Part of a small language model's weights.
Size: width 704, 11 heads of 64 (1 for keys and values).
Architecture: rotary positions, untied embeddings, normalized queries and keys.
Training: a variant of Adam for these matrices, 10506 steps.
MLP neurons of a small language model. Each row is named by its layer, matrix (gate and up: input weights; down: output weights) and neuron, and shows model dimensions 48-143. Each number is 500 + 50 x the weight over its row's rms, rounded and kept within 0 to 999. Numbers have three digits each. A neuron's up and down rows have the sign that makes its largest values positive.
Before each neuron's rows, "fires before" lists the tokens most often just after its 100 highest values on Wikipedia text that the model never trained on. A number after a token or word is its count.

fires before: " |" 42, " m" 10
L3.gate1473:494538424539479561535423539488513404509470514480453461508472461457501518516505449551474576513614448604496430518489519425471530496461545431442442472463550520561570463536456551447604459507543480470441399439579490383502437422556474479473540484453478419547552567589493509438542527483470496489
L3.up1473:563518533476509488426573486438524460409404552494526512514540429474486510430467517475464516484579450494569492472471576470427493437504516547486482415502471525585494358570492502407528443436530601601506484372529515507495424506504538410536504528483476414565571484523569521462454549548561490651
L3.down1473:520645505568421430554475428492550458522494563532470482524478446456480479472509537462490398461546448517549367472495491429463496471486450527512443499509455533537508435502436496509528474571484548578521438455566440478437424466519504485580506537503535462549523577479539509491489567559373514497

fires before: "," 37, "\n" 28, " (" 6, "s" 6, "Sullivan" 4
L3.gate162:482641504609432464439462441543581440569394535506357448505575529475473443516494488518478454564504565431521578477535482533540528488513446480546527539650541409504522454487557531515483539428541429535539512545504517485502463493515503448483485482469468550468509523481417591456560519487445585540
L3.up162:457481517488657545474399434441501541533540458501492535491519469514564605495462500448468467521463531520480506454463501539556482448504483475490477516500586459451435538602536550499467520474556490513563400452518539573447530523537515549498440453440510450520458446483591437571513482528579504493
L3.down162:469505420458508555487511539548515518487492530460491484512481471556498537541489560515475465563545537517462548447553500535428504574517515475541467482480519534486507512550532539589458523439527547458564467475510508491487558470523542468532420466475502540416561495411575426521536552415539534530

fires before: "\n" 33, " The" 9, " He" 6, " In" 5
L7.gate1569:474438506511607463503530504465521472486518463554525549499504539602430436536491485560415544506522550535463538517523481540462407507484392536616538500508553513501532453501501556460522560536392393544527569530546563476563461481525510445408462428448488536437501415488493476510496505511458485500
L7.up1569:444487433515468463482470503475567550488523365556531564514523535520553558591484496458507534543542505474546438480473512518473474555461435470460608542570495413540521461456436567574574487524500401505498514480557579469512451337565479444498538572418472478502422465523471467371434521481523514530
L7.down1569:488585488517578503563451506552542529477538476512545404442515466455468450491469468506430483530619496492516528525491473439478437516499508568520494391463507459526474526458440482487403458459484483496582548468491480554480471468439504450525514466465449504505485494441485464530449440476492592561

fires before: " |" 39, ";" 9, ")" 4
L3.gate1577:499564504487448457451567438536546528482484489459482483577538405537579537525493529511510570519473507431455432481583497459504462552552478526420461516520512547523485480491537501533470560567620538510550523550501499478550390499530460442511518639485578439540551509497527520537437464475437443541
L3.up1577:573528525516556451456588414534527501417594498473469484522534461531532499496370504525420545515490507488422500515571516500477459549516514535456447521456489512456493453503469466511438525521475485467540452566414546540544466466542454512525550596447559410560553462459491430522436496455501494478
L3.down1577:569590478450579551532543491486565495542561500506547519474463460527554473510427499548535467548582553496494430491534599496514483483493494544461400464472456597500542528469415509432489450532537498490432499516462486565551529546553526506538520567503562445527502453498474475551491455541502503496

fires before: " |" 56
L7.gate1212:473568563500435458505476471525596488502493474469495519445477587513451464476520626510421493474518493381525533448548579522528453456573419558471554537368507561444544549474528423477476521614523455533400538533467510535508450508502529550488598609461533542491444514430424431535536503401535491497
L7.up1212:485541502502577497416492475522467495474602495537531572523454528486510495439438496492488522583558420609514535507514551534508327488467509474474493445452510520436519492501527486451563544480496448516400473582609535527542483403611464522484471537470494439546550428450490473551545539410432506522
L7.down1212:544577577442475538587512532511525497541455537521447492564477534489539457589472549518473457501480548488492438502488572481441521473525482554420525450456513525433453495410524496480468418540476506490462529546530615483516473568508563464441476545562547437518385529506459477475440535474446488496

fires before: " /" 26, ":" 15, "):" 6, "\n" 6, " –" 6
L3.gate592:528541431570449536617506475463552510423564534458525449584558570523603507483460494589491503498490570502486467444556512447534549466540455456510533438490469452605579621408583559517472590397502440571511405524554579542523496437561476424501539613406529571389524532491499463564398458575475497508
L3.up592:494452426473607510537414511523497469597538452360393537481510504497576475468413534569521467533491555458480511565441459455467448535479577486449525503496565616485532462571539483557496533490461459501572521493466450523496528515531561467568440493449455450526460548450494456553421546443509467429
L3.down592:488494516478413455467502452545494412541526441436431509556539506538433541526405510525409473469473511468502474429491455426472537555438552460577491465489551575439492436461515546510436534440442456397532481508447439519471489490574531516475465632491449541493457408518441543461443477496539510454

fires before: " |" 60, "==" 10, "(" 4, ";" 4, "s" 4
L7.gate528:490577470470637560516475499498504453472527464525538484459439509521523551437525381528480469571572473575506598547450476534499390528486448484498459523505499577419563505545470488510562470574501488518504494519449582538568502464589593494495522488436460516459498469467512477542538476377503447567
L7.up528:503545479558537493406440369502449559473553458490458497527515438518560567524494470570511523514494426548506516533439494512429512565491567491449521530479491605498423460435485470465571510550472459569447526495492562498506458508514557507525540545608458467471475476424540503510548422424475409495
L7.down528:413530499473598542561428436465517491537463440543476412520423457529577542549511454551473475595544461470543449489500559545505447501418521534463377499574569545507532512390446470584489441510486409490436522459442505529540497572482591511446643527526467492454520459432495488533625468462624496403

fires before: "\n" 53, " |" 4
L5.gate161:519572504504493537526585447373552536572475573523553489418521520530515513424509504481424520529545520545500411496501476436474450395487506491527587419478408470428493472481537524433465445502572523543485438502485516593490472450476489507506447512541452441562546552469441605552495514571431473435
L5.up161:475479507522520433603533526530523443472448499574476436536541438450506488401509436456414616477564562436611548461493462596446550437476489472494428447588472450536498495493470427489584459516507526477487538564495463436549431460479500573472398502490542506473574509464497511530443491552485506479
L5.down161:447486463483481481484541530429538543536481459521448521515481569534388546565516474545510475463565492486470413468449423513472375571516536521514406436493508387521459404573421486415397476599439517445417515489452509448488458431544518446522552508571518466524478442488505445569421512416534561499

fires before: " |" 45, "," 7, "'" 5, "\n" 4
L7.gate957:507591504495397424499509477508497623563505535445419445530424518489560469476507478514508431493577425583467508464480509462496406412484501488494500548593499547478442502514462476434581581473496473505494424452508503528558525564474477452473472499556480475503494520579498500536489479452456451415
L7.up957:539505569511424482424458498563570580567440467488566518507484426495494487542570524507533453480410592411469469391584546385417500516527459493514474531517498509531541464538543424492514517505498461479536442530509444511553535529510465542551488446474496493487408505517553446460483518465532571586
L7.down957:605493390462433509500448494493514460523527535544489508532485517483575451500496520454528475496515454472480531506530512468491471494556463443485511657452498559534524439469507457495549516403445481515458419455579438466474482525527529491476431452455421456582508506544513391452434493520487496522

fires before: " |" 72, "." 9
L7.gate125:501470554461551580447557432457497518407536572472509546522489510536514524468508519599456545451488438535498456449410427467498424488480462484527492496458586601499611496473450435496400463627420501463462499503520530505504449543452459471467506563516504455487588576481529582480472494478539463548
L7.up125:547456506521496559489378572474626400456430502454537427615499456550465523483470422540512539554486407477436612528431517468444466497548546478448563471499499580521536438508484448436524491523561523473520523451550553354496482472504518491468514550470536539491456520463429552566404524493615506578
L7.down125:463486449490534608530573459599599478499538456430515456509513450420479482480487422560522566569500524475447484521546583442528502530442444534552508501465538424456452551501458483481497440570480557575470476433496545524429487564528551603498479498516507530563441548546508546445495490466509497456

fires before: " |" 56, " (" 8, "," 8, " win" 4
L3.gate1328:473580520492464562489461491575577539480627493574441527553455458543510537470443423482460409518469542470518502488543471449555482451486517529507488526465449641478486484451473485506444495561509413504526449483522463543510461586475526493555481500549493494517526493476411374546515522481500467528
L3.up1328:515525538524558493463547577515529495530501443589418399501653476542411561487560444453479449475493558427545583530491469467534507524488554593471384512505375516490548555491407579539511422512575542529582581516472417552572416467517488535566534590496552432530476453504498494592418438493455443472
L3.down1328:472488529522480536466497558591495492435530489512389381476438474521527563498502470471497440512521445516516501458605501487507505492562562580482527457509448514534484455533403537482618454450482479527512484556552384429481430622503496527514444514511507423484509514483555540536480525407518488527

fires before: " |" 45, " November" 5, " February" 5, " September" 4, " June" 4
L7.gate194:511571449443477446406576453501497466556474547536560462500477467489469413532514430549516384571557505510469533486445490442451562514465544511486604460365573463537523591440521470462475505471450489587532466530431510489471469511430503418359444453477524554628550510487560472593616516496405551516
L7.up194:492566505431523497472490472573536527474424450482522508554467407494511476512417471501452462579617546501533459408512477556496481482512511553463547477529464423449483498436395516467571534470537600555481581528491495462533519532501516509422572495520460414548552504525433519475631478507457495528
L7.down194:574503450525523478443570524563475464485436496447478574467396460480475462454496488499556528470636610475589415495466539487454481520520482515483505578387418499349445535510484453494540520456513525477554538429500538474496440459510552571434500565573527416564456487574593532504554495530562532522

fires before: "\n" 100
L5.gate1716:518466453513410508476542476526514491519470487569492520445527563449567581511396442362512477506377530477549526576488554544503521450425570495446504596559422542512584498429489515545525530510623480521384498554485505533539529521490435594546432475476494547639518517483482487529578515409487504520
L5.up1716:487406530534564512518427551610590544528579495500497525414542587490511515573524600521486557518465524466502458500359422488462513487453528432531531484540500466510467524491515562485526461374459511520499495472372484422541548470453501573564590473478559561572521404510534607441526562548480433426
L5.down1716:514466509481464551436518490466478506517488533497492554539487479530542547546631461525454576509454583510553350444462514478545542465492414587456475464525489470485436520467482544414429430538521546560574548566500526544385438520409518507483520461525439460521574547530436467461513479543452490530

fires before: " the" 26, " he" 7, " \"" 6, " she" 5, " it" 4, " they" 4
L5.gate315:455460512438493457426490532534574549468520469425488519648480464503541555501535541451478544611462518578550504451532556540577540446482503481468416458555477574507499469533464523533525512482502446594496506460466508454435444483568490458552505504429498474480521414490528508467488528463437441562
L5.up315:451503488505414506425550538546606545528435425453494495522558535516599511534489513527457486469465467510516475461575421479448489531512334558515532504531593579491526386394446403467457465576471499446555485550468482437500504440483536468551612535641480487472477493526491532472478553550419457530
L5.down315:520417508475433479577477534503449510420456516505503488481551511607513498517470572532473552552512475517606504461511581507516493472557450479519426510453535475507560537566503416428492462502470480512531472543468490589526411519469536543475538524435500412531440540542585448510485621482470523441

fires before: "\n" 59, "==" 13, " |" 11, " ==" 5, " of" 4
L5.gate1659:501465461392474443517426438555564528469535515523619528493535473516498520488639424459496572541497528582454415528463496337518516420598481450443432572510539546420531427485499525455529484477454401533435510451510560471492499465568541536459527528462523505470546499487455567537565493479461527560
L5.up1659:517429521504529525493415549562512484552587408510530479383429607500507488564521567429428522495430410500448450481464476442453457519470528606475467481474578430512598521549514625536538423475480493510499546469498530483477470631565460473484454547514382502485589517523546543576584524470488494499
L5.down1659:551546525421456403426561464439540499507534479501550493587454492524448508549492505470510505562538494526568506477445456534429533480519523456541405567510517456482482445464474485567505537496394445503443512460442544534520536494494459464515469452578501559544482467546505536561512564529522585473

fires before: "," 49, "." 7, " he" 5
L7.gate142:444519550606521519492493558552523447475436568464433455502533479495525505557527610514503619577492628568493531486448507433527531489506499431506490529536449548531521476588492501474457487558498541528505461391517496465549480479463455537436462593525477509418505542515443487497572489578494523447
L7.up142:522461582454431496443504438482607461481488540537497482499579554500475404523557541393467495588505579473454519509587457459452473597573401490549475507471423578458506527483523505470486430575471513562570459411535569448490507501420527426458452584528415500454559547540471523478462547512526493516
L7.down142:533493557533477458540542506567499560458530502504436453542499451498532486505520487468488532534514555545597487466516504390404472443552438397448486504564444487489536524517445541441463447519551489535544482514449555440471543501510404459562506537471459400574537517526497488444544479527528568438

fires before: "\n" 35, " In" 9, " the" 7, " The" 6
L5.gate407:514450530437543540467449444544497520478499444436496532469562618508560599540430456579478501463445483548538437497563422486442476503393515500513428493514503470451561503532564466467533460428478471427512546509572489546526463366556433513530433473512477414522591474510497534581462466561563460472
L5.up407:529487526466653490401521438487471543576549461522517568533451604427497607506464366443496476508473498559545562606510510483462522529495428525504527480461542518522497521389491528573547389433567449526579471459529522567511458556584430576508518509539475514491472479455450508464445466467470440525
L5.down407:469537543571496474464442480492401523520522480517475428471523491529573449483488552475407487619524516454526502479585519580589577547537483485476528519490531543483503540535506458587479516542498452470447433534527531542567518540591553619487504449511488499494559540537436429495387479514481552521

fires before: " |" 46, "/" 4
L5.gate1048:486448475554520452468559580396554510473565571480533508549529574542476506571558462490451415550523539481462511556512537503468457495511459443465476566525412517485515567463504637545445449461480428555551564430496551462369499481447521445453514571414546509570556415507473511446523493550450573508
L5.up1048:502524483455484401451487442516517590436452512412462439507534401447478467503478466497540457478517453403475513558535562421513537469529476451503522534522561576520440443495578533458522510504595448518427525497468607497500507513550476462544525559416486537588591496461411483451512466562535522572
L5.down1048:427535465553499547435510504543504529518510480578506423445508472417502504548564542439503508576538480422462563540463505520503570489513474435452614514486470516438433476542479395505562550479388481579531488494537535541488496470528459595504523517482438579586640500405402499459526543452438456385

fires before: " |" 47, ";" 7, " /" 4
L3.gate1363:423549468470480480498439531504460574560562574526544506504527553437590523514437550548541449589531559432526498521471538387541532420453507499473462435506465491580466372459483495504575431479592449576419407538468518509504532425502523490521498408537484557518515514483419485537507504483537495532
L3.up1363:538549489483547403462520514521438531514558508568535481531455542543501559408507488498504578509596529554626448567447588505458433482545465459440388572560553496508490455465377459524512510569496473524515509526457469490569520533485474527370486520481549532572457532523519446475518473516447469505
L3.down1363:508520449504518504466479468474541472468587454504502508472439488514514483469483472483497580440554507494508387606482443524453501511521527505431404447562467485433483489552499522491474514517495470504495502487525509471511423592488496521433447630488510505518490527444540589482540578551486446545

fires before: " |" 45, " (" 9, " –" 5, "," 5, "\n" 5
L5.gate456:538426541464379490479532478617480472472499534571539481440527514547422422580516473429432453474476537512574440440539466529482456517518533416455489473434459472522468491513502507532470509465438442558528497533529481465516540486554503537446530518465555544502490542463569520560557628568507590422
L5.up456:529529593410389452473503541442517430554495524506505492504518553514426486524541532467503533529516497462502441428492471510483462486560507533437493628568349547488487500493432471449470525486527452560453486426494488534552407527504451403502510465535505587528476607500527562526516484569402478512
L5.down456:552483491543451445490442486577514461497517503534491541485509559565490488476502557570469407497436492555447445507523534525430511473582460458503445542446515547528499540578401461527508501577563528390490489481438484407381497457569591451565589558437524601511533483527565498529519494523462565429

fires before: "\n" 35, " |" 14, " a" 12, " the" 4, " an" 4
L5.gate323:484448503391511446571494490511617532588555497558571445458558529540580486487490469506457579474524508550592449497423558428546497453433547366423499543614495549525498496493439553519550486517541458506459552458540470547463488474550542507521490438523528497483490563503460522497460457560410488567
L5.up323:482504486576507522508509515545540524430454447556402477482538468440486491503538505525535606498498413453456531458500523492432474646531579469516499506372507481462504498529518537568497583508479482505547454469451482517520487549402548406518538461483474420480437488482472515500450564433499453481
L5.down323:495548440454467522481512546554408552443470611548545507524513497606547466526525476464543602475507508489565481521579548596523441421516551495556512490556444480538527512570391550447429427510523510431517613519467459479518449490582470504492454475571420618497491520502475552458469566513474475472

fires before: " |" 53, ";" 6, ")" 5
L7.gate329:412446439533519476571500539496500507463475484425553576481464526496477575495503482495475536519544489474385446485541525497467392523518445485418392464511429537430451452489497500517563412558534477620433552526466547563422411395437608455556429585451493453586524428491458527537548497556503517472
L7.up329:486567506537533475480587557533563582497447505501491465459453444523514457502497497521554523426626557497513489513525592482470467490419609482554497540460390548531498548455511475464484437639536537448442442416459470482536441476519549522508552550531444489551590524465487528457473460450467507532
L7.down329:567513489482626564546559487489461520508452566540538409515487533529586433493429510491440437513560525408548590575557561533458448503496438560510517452528516474580542470548480498403440456490462500475435496492449612395521548578486416461478547592539556491544460531441477553519506570465536547471

fires before: " |" 54
L7.gate1002:523558528529502593384435608492529538581458502451578587568501562510501539545514458417518562483490507473504389434549563569474447525457488369380444501516520537503554552514458544479410467595514455468439415377553487523431394545446611537543629555551551501460521608479459568488443449460536504536
L7.up1002:505496468427474542504597464440399501503552476483535519486613542532439461412549519458469493494446465467537463571563408468503509596468516525477479532481482485444484447555412531544415503565526601529481487444490501474547534381466544471618564520517584596511542520518595459538357529561425593517
L7.down1002:551532486372489464569535499463529427445571486501473425490427543487502629458486562485464398422529524472424520532514518539439499534576448575547441522518504501528459560422529435511354540447457501519480517394462564493543590497558451513543473469476516518522505532484566520514503551470447549462

fires before: " |" 49, " average" 5
L5.gate245:470596595498540440477560533497485556594573461428473411469510464505475488491487551453507446477439451472472420439542498556536488525465487396471494533625490548627481517419455525476521497493520528534476432460502524425532561585490466520474493573536509460545513519488446487471465497502473531505
L5.up245:458540502593511509526441511493526593476517502565508442477517484470448483429470567548448481537492602449508453476463498464462529538460441389602465552583513475451424472502560489523492522537508504509535419497518506461436498529514582564491552517532553450445411568481472485464477496458540597450
L5.down245:544478549527481494521516500555541546546483515578387459466433506511400457436511441416527512448546504475469461557532531485498577568502593497568525608481487504498453538496429526573524560539460497486469432511587478505530410524427585464482548464379463441516460572499559374480516497552499568533

fires before: " |" 47, ";" 9
L3.gate1826:526571448543439489462475559561509455487444591444469536596547486410485468498521549487497555555525393442499412449487590461484493547467657503438516478616517501495502499500497548594564441583491509601452440472511517481511544431483472460496538454556473505467515525427494471526506480547531368445
L3.up1826:546412487450494488549529589497373494563581534481422479397537513409504430522588453530504482519509550381466539507502478436445530472428426511522557477537469518480571490463523651449522470436400436567505477546455499483471469612465456510503474466572522506590435526456533426509419540502461549552
L3.down1826:595435502480415497487505531569363477553518485517496467539497429465474415487533445483537481449449514401505459509416547491396455583417415581502514563480438412463431492483454512487539564426514481508544597483495609469479367545448513583442476506518469501586474538490573483510533553557425550553

fires before: " |" 40, "." 8, "'" 5, ";" 5, "," 4
L3.gate692:476543490491533353466514408532453545499577453522528456508498511514480505469503473497467560462588507489514373586491608478509445372571446486508502479531552460453589511398523514504478437454479412487433424541492595504528534458448523448500562510485505458493558472508502507563482482532585443519
L3.up692:464536453521470530478471461523480475542487490454491517466510494555522543513485537422540527533408489531521465501522521557508415478516481479485525566556487491471460457364520469443537460514501519446449516428424473581523500583446444508491528577466544544544426543509505458481506462478529458490
L3.down692:525516421524464413480476465468538432506570522484462491503616504493519522480469599458482548552497467499506470600502486477425511498472549496474476447539424516480488523500459571468506514516537602552504492457431480502561462573486505526512534552547510381553551556545508474487493406478503452545

fires before: "," 18, "." 18, " on" 7, " and" 7, " of" 7, " at" 4
L7.gate478:590522465416422471549512515600485461439568577482499402500578508603531531488571511516499520457552581512463441561514495455431495508484484498507581481502476566408491591421521487442454567415457487528509470438476576450424533459438565498439446567568512506496448516494560487526521350591434547461
L7.up478:473519478444520555447574508473379490497449466395624526590545555464471513467564451529577600551509509498590508528418508394490510510480477490502377546557426403578507454423455492510479518404513522472398446418402534496507493472566459464496500512543472436593472435536512579472471442525518485464
L7.down478:476453480450553574513549506530524474474496528462486495462516434499525490419488537503514535495530574533546463573492556496503515559532505555527472535553500542454415457482536577524445496520557449478597517585456580457477475531457367508425407519520456501598448569516561468460493534522516490418

fires before: " |" 36, " in" 6, " m" 6, " km" 5
L7.gate1043:520569510489549453506495563489574552532457506517497520616429416509498534566512432449554565478508537551590492592442524556342482484438548387574599459473444562427487456456426502557506482458536453397482459517437522567586472517577443472507446550501384465533479517523447503499497556476449552525
L7.up1043:521651437526548539586346454526503453443539530466542402483496534458447492481459397501451532504501523524487512504502536463530466545477575555501485564459558500537459495530610538543506515512543505479583428539532485466515491520540539462491431461449519471532509588456502485541542588478569417510
L7.down1043:524488471476463473482493543509534494423484523516545513469493552538502459474491399503591519495448489444482467454463506405655497518568500557475519491444476496563475406550527520489511555610468575450461490546423489493477510469432476450533503484458567502522556500599538491491441573435508535412

fires before: "\n" 32, " |" 27, ":" 4, " 1–2" 4
L3.gate1027:515493504435490449509439563530524530424584425485494473466480507480498526523456558415521467479464495500648427511567531526448499491428485539483516441526426450434462483546518526467384478590467431541483533479513502557492484449504551484527512541503472537490512501431493521612399461634520567405
L3.up1027:552439421611492400537431502436508495447498454506509535552532402549472497441538482540546460577535542500451471462467447482512534436461537509390504590469437512550471421506405525475476544515473515526448498453480508553442469451563537450488486469498437485514480573521518502507534585490474501571
L3.down1027:558458484487530463574544427578512659433503445483475434555436502467447525478504485498438438566512530487431487438458438554484384559493525434523560593539509415456573422468462590571513467521477489440473504574470509560459535481500529443485507424458508485457486552453553435549432501594562609473

fires before: " |" 31, ":" 14, " (" 11, "." 7, " –" 6, "\n" 5
L7.gate1003:528469539596431551430534484502496492454459504487479492497367547554462400450436543452533501562559578600509542491450486542491499532532496485535489613337463467602515448469478464532473551496452473619463430501444446556543445457493534501342509458550482500534528481536496603560463608470476383459
L7.up1003:495502518462502422478470511589566464454461577459558472553542535519503515557461471478501485471465529446540526535468565567518449595533462465444499552438475444506471552619451493517559535594563482475493537513558477519496479527492474458405522539436495542488496555456480506463495517471590591519
L7.down1003:540569494503433475509394484519517487480461424501443507597516521483496508442555519510555453543552360544518512469549478514504516448543567449454488514421468507465437432492464521529500596413614505529506500477445508459506469544501539506517525515492466513495608537493513425543495495449445515437

fires before: "\n" 68, " |" 21, " “" 5
L7.gate856:470481544528639481452508494509459443469487490547502502476461582497531420553517435595420464575476452567483443506513520587477478562437429458550443467414539535522516535520525508457401516504491496520463613489630610470604441462597462665468565455440487609492590511443543528517521536484502494399
L7.up856:549453520553470552514442523575487562589525506500518510442622467466484477424454526545478598413529468378641617527404537477478490533576496438508522500434422412516488448615458549561575403463414481512487365511438473479553484570413521455596580548542560559503563486513459549493508453521548446521
L7.down856:524531487536465479496539543433522464521444504477464438484392517444418516483487498481446485447539477494511414524420430443488484522377450510522495573503392434440499578491473503514513465465548492469549345487466566572492539520524478489488530521436579546536519495513497529498496547453508522556

fires before: "\n" 98
L5.gate857:567459553526549458374476422553550471599520470513478471463524546415435503534546500458503491487437484472490491535450525496487541499419497521547551462465485512610472481489509542467411450571539552498449431555516459484514525472492499506515618521510545538493437469471547578477563523519436455448
L5.up857:502516497409554513512520414509487548454507406548600550553491552502554528437449443474413487531543539498463476512447406557474508473525482499545521495531424448536526510434492495544503456424596478401543503516472466483434399504428466494483451500548470557551554443516460605559565489403493580515
L5.down857:438509497440439355452526457577560483434468447470470556503677515423525497472507504496407557498470519451535388515526422459508596436490516496511448543506525530417476613454558512506478520547490546452517531559438536492409409490439538578523579518513502591461500519493449430446493453553456501483

fires before: "\n" 27, " The" 10, " He" 6, " In" 5, " It" 4
L3.gate307:520538563488440497411513485548499499497477488493571506464499517546515480578483421449467502546446496510458406465651505487485533397464430452480465520539520485543446479480569525516368424478517361486522521476616529468547459463654591422437433532521557536556405444499461503530501584446403514553
L3.up307:569487533488557436427492428548497516576484506511537498484548608474462536643438549505420540637496478561444414492524507468375506471497461454519493467551555457502472469477487554561523388437612462511536473487505430446486478421506473498554611488516496500425601582540458495482528572480393499549
L3.down307:487445543474542504436478510486503515535461562497582510462460536513503481625445508525448548506548506592456435476481549416465462519507488454517536489508505487512443501482568500535515401461486519578463509451493433473505462495526490517497497467475529506529570566502515489491494480491464466519

fires before: "," 38, " to" 23, "." 9, " the" 4
L7.gate1194:546525472443498607537480575520438479434584523450503497523575493610520506401534402411494459554520550513518441471473525531479435483547445512480541459506472542442539494472538481544427470568512543547501528571529507481475511514444518482495483457581551523479498561544541453510579508504495454464
L7.up1194:533549444492485507536565570584567518430422491559514437454525568438548505403539507515574532562527581523503612517431472431560499601479519422444521499543510539500471468486483611577548506476516525465497487549447502506439549503470447511447542457432440532439540483508384469481449409510476503473
L7.down1194:548529476509536507550500495466420387455542443521495436507516493543527501483395425423542472507441516490573525441519553539383350473501479469502534535483472461501507480569487521506440499576449371617467436496538526470480534540401440515596463529443479448502416529468554413554584547465497432446

fires before: " |" 56, "'" 23
L3.gate1793:578513488511530408449482558497549404592518510435507454487517508502518494481515532581488507559437509410507435502454554422480485498442464439445490594593606438555510421493555545386479505522512529571456498470616574488528494542477491495432557554531481510562499489540583469531461579448508530481
L3.up1793:508423512468461558398559560453521498585455555449569527467495484528530491418523507460494537607418522438418582501502519504488520542503445484437534459529607514599464491557459623374547505569503488550556430450589503467418456562413476567431540572584551545516484502524581533535511496376620463487
L3.down1793:587462490518510497486475548477534465489447451561517499467532443495550519432544529421523543613479483475462510571467517558422489489533450532458438548554593504534559533591497589458483553520489571526533445503492509505577462533555450496480522528439590462490623534584566510477471481445491533523

fires before: "\n" 68
L5.gate1723:536500521546554408546548449498552514436549474481434497553587503491526414562589502509446498477511487537571419596392516461462514564516555466561462435566498456580468501423583465493469500498508470492440484421490574554483453442428537485491491403426523537617483475434498533517588515594503473559
L5.up1723:536488534494539445493461475407398520491475438487449561484474426514548551484436467547463432526503504446470448533464475432479490410470450547582422505395542532629468570517475528498540424452524535443500521457452429593478412470509419606528525437372460579486426535575551492583455581510501420481
L5.down1723:425551507490497485406519530453435519467505387500427520563501452490491526481451489477457544604503581516416486492483496458428542361507407452441479517457477621472462558525541464505408426506588505470496491537468532527459474533564552465482457508425522556475504568518480454505551523494430537525

fires before: " |" 29, " =" 9, ":" 7, "):" 6, "\n" 5, "–" 5
L3.gate1123:450482484528517395465549554450435517487445460523456541484498472596519508502435439524489411450474548511551489561492481429497461466432390527438410489550498449448463483458576466541358622512449367523443476478529522553501479550531532519468520493482451547553479468412574496534479582483501539453
L3.up1123:547497514525500531528357443537420620527505545515520425465464401481506510524446501442564443470435497492490445447416633504465405584531535508482572502523568535550559420464519523478535470503491527535502418475489502491438519457473455536597504509518526562602457527487449570447594430527557489500
L3.down1123:461564494582567404505421477480382506437464506517503451466425489496478514514535571570544513518470480387445484509412460489459487602535517514484582509532527542435508343568504502548534540544510456433472448477462518575516479569515537590494436488513451509429502547460396523479566477522462457395

fires before: "\n" 100
L7.gate416:420504477544476457425531490522441448464419475575492462462522533419457448406566475481491457496492434527511512508507446478454599528516615532507403430490493484538410475388473512467496431544493505485548439489466565565462446487529502489453609528485564518516497598497457474500513448479470492409
L7.up416:401506523505503558404497501514504588531459542577564499505554519460541519522522431477509492512495537521459500597465449499511481506423567484532489531500507515517529502527512433575482462462471484408502488422500480447495466457512552493489505412480510557520509508496518475635505500486489534507
L7.down416:579437621472492524547482530476526442528508476533498529473515586523505439458486556523453491528513427531500453495475456413502510446465460470442435515498510469577385549401482513528458468536418457502648456436496514508559432524497495578520425544509533510463558443487468511446506491428586518539

fires before: "-" 39, "\n" 30, "|" 9, "\"" 4
L7.gate378:464546543477513462458422357527477564552587463494530531472510533494465528430529507495464526549527497522567427546419455531471473426509517489461513456449501484560410564457535537475538490576534512466461461461568473551403427538564492478501449478423473472491552370486468501462539535464481475565
L7.up378:524400485498640446421508483570502464443509509548594543483480485553554460538513450560488468577409517554480427541468535472395421552505567448570467520376527440564450519521492558467545539505466500523445542544453582556461460457502435568483516503496456584449537545495511507596563505467525465518
L7.down378:494537553476515586564539517483462454482592408471450559523497482524504507531491510497479551468538478486572400548427454508511456503463471488495532459482456591626511551557507470493482553594445487505502391489622578502524421502523378540484476429466587491519447454520451485461478506472553483560

fires before: ":" 41, " –" 9, " 120" 7, " 5" 5, " 88" 4, " " 4
L5.gate1488:426442518508379521563479479509464515456422528544575449555524466510510449473500457475437506520447470408516465494573523541467457511547401406476518515498575496506513496493588443507472583530470433588535566546507550569519510498482578525484444435504556528516504519476501333579501490410616572436
L5.up1488:448498516459449561526545488478579427565482404427415529503537530474531504476452529553529532557498460554460452570537531583485629489444473530449549538586498591639503464425524462457451437513553431465467427501451495510492384351502471408463472449460601422591474552517589480460515396433490548503
L5.down1488:432557564493512525492503378557480464578475520563523466538535494585526481429420528458523416542538527471416419501572550541500468492543509407416469619493525483453511500526486455526494521547516421523521543466526508530458526431615575475515461523446584445555411519486502532531395612508546529508